config.yaml
n_layer: 9
d_model: 224
n_head: 4
n_kv_head: 4
head_dim: 64
d_mlp: 448
vocab_size: 8192
activation: "gelu"
norm: "layernorm"
norm_place: "pre"
norm_eps: 1e-05
positions: "rope"
rope_base: 10000.0
rope_fraction: 0.25
qk_norm: false
attn_scale: 0.125
bias: "all"
tie_embeddings: false
parallel_block: true
init: "uniform"
init_std_qkv: 0.034
init_std_o: 0.0075
init_std_up: 0.034
init_std_down: 0.00567
optimizer: "muon_variant"
lr: 0.00194
beta1: 0.93
weight_decay: 0.063
lr_head: 0.00375
grad_clip: 0.5
warmup_steps: 200
schedule: "wsd"
decay_fraction: 0.657
decay_shape: "linear"
final_lr_fraction: 0.02
batch_tokens: 16384
seq_len: 512
doc_mask: false
train_tokens: 122600000
steps: 7483
dataset: "wikipedia_en"
MLP neurons of a small language model. Each row is named by its layer, matrix (up: input weights) and neuron, and shows model dimensions 16-111. Each number is 128 + 32 x the weight over its row's rms, rounded and kept within 0 to 255.
Before each neuron's rows, "fires on" lists the tokens most often at its 100 highest values on Wikipedia text that the model never trained on.

fires on: "9", "5", "6", "n", "4"
L3.up389 [140 140  84 161 160 163 187 179 122 110  97 122  72  90 132 144 143 117 112 130  89 160 204  83 135 112  96  89  74 161 145 119 141 127 116 172 134 121 103 150 126 122  56 159 160 118  88 149 101  62 108 134 169  79 129 126  74 107 137  73  91 138 109 124 114 160 176 184 150 138 157 111 135 137 139 120 109  82 179 114 120 121  90  75 155 115 116  95 103 107 160 165 133 138 148 145]

fires on: " ", " north", " one", " Fort", "pper"
L3.up156 [133  93 117 126 101 146 132 108  81 149 143 208 129 107 129  85 128  84 122 161 100 166 143 163 143 114 187 138  92 153 160 121 180 133  70 117 207 104 110 107  90 109 134 113 121 181 123  79 118 148 152  66 142 135 107 100 100 135  83 122  75 126  85 197 121  91 111 141  81 106 105 164 192  88 122 117  91 100 179 138 119  98 144  78 128 115  93 119 167  81 110 149  79 137 181 132]

fires on: " The", ".", "al", " Art", "in"
L3.up160 [136 113 117 190  95 147 109 139 148 123 133 145 157 122 167 183  99  91  75  87 101 118 142 188 170 101 144 144 140 122 143 128 145 152 193  64  76 122 138 132 114 125 129 146  77 102 119 115 171 137 134  91  77 138 135 171 114  85 132 201 106  62 155 123 127 111 136 130 134 151  76 160 141 119 165 101 125 188 153 107 179 127  91 140 107  79 148 136 129 125 118 105 173 154 103 100]

fires on: "s", "w", "m", "Population", " time"
L3.up106 [ 99  99  92 110 165 175 140 170  94 129 205 109  94 103 128 117 141 103 117 100 108 104 144 145 134 150 192 126 105 108 129 146 167 109 139 107 124 120 118 174 177 155 151  90 115 154 152 138  88 140  40 110  72 127 142 107 190 155 134 141 101 197 130 132 128  93 147 192 173 161 102 108 145 170  92  80 116 134 135 103 142  99  88 115 171 127 131  98 112 146  88  79 120 144 158 173]

fires on: " later", "1", " to", "on", " around", "ly"
L5.up416 [151 134  92 116 182 149 143 211 147 167  98  90 167 108 100 125 123 144 148 104 136 136  91 135 104 135 194 119 164 165  93  90 110 125 129  80 123 103 105 114 114 153 100 170 126 168  90 118  81 166 134 122 150  95 140 163 142 167 148 103 156 110 107 117 138  97  88 143 118 106 105 103 164 126  94 102 171 126 185 145 170 104  79 101 145 136 151 117 216 233 122 145 162 109 148 138]

fires on: " sp", "sp", " Sp", "Sp", "ly"
L3.up215 [135 182  58  88 126 155 154  81  86  50 120 129 107 133 176 172 124 125 100  92 137 176 127 125 125 174 128  97 128 109 195  89  72 135 153 132 137 180 145 137 115 146 121  89 161  84 100 139  79  90  95 125 117 134 109  78 156 142 111  82 166 105 100 120 100  82 106 138 155  91  95 134 132 114 149 133 140 168 146 183 178 121 125 124 114 186 142  78 125 100  55 141  96 112 201 137]

fires on: "s", "p", " def", "t", "sp"
L3.up342 [ 63 108 112  83 137 132 160 128  89 157 131 146 121 128  96 107  82 106 137  76 169 129 157  59 113 112 172  81 121  52 148 116 164 152 182 168 120 156 189 106 176 107 133 119 123 102 139  94 122 148 161 138  77 125 159 133 124 111 148 152 191 157 126 117 173 127 112  88  90  93 122 135  43 139 112 202 144 145 103 103 150 121 165 127  69 153  82 142 126 123  75 169  89  81 125 161]

fires on: " to", " at", " under", " ren", " g", " over"
L3.up426 [ 92  98 128 132 108 107 101 110  86 130 119  81 162 112 131  93 117  94 171  89 123 147 121  36 158 153 137 133 202  95 120 181  54 102  84 123 108  80  99  68 141 126  85 103 125  76 112 124 211 101 129 205 149 145 127  74 146 174 112  68 110  93  85  95 144 106 197 140 178 168 158 137 130 161 120  71 126 157 137 179 150  76 149  99 111 145  70 142  87 106 131 153 146 119 128 121]

fires on: "en", "l", "al", "se", "ed"
L5.up78 [139 113 129 146 113 140 150 151 139 187 113 160 176 108  93 124 130  84 120  74 130 181 158 111  90 117 193  90  90 116 108  69 140 116 165 101 126 145 127 148 136 163 116 186 110 140 116 149 164 111 123 180 127  82 150 144 163 122 127 117 159 133 117 129  89 106 137 177 155 153 133 130 149 122 137 146  87  89 159  99 132 116 159 117 191 137 106 187 132 180 202 123 103 162 126 143]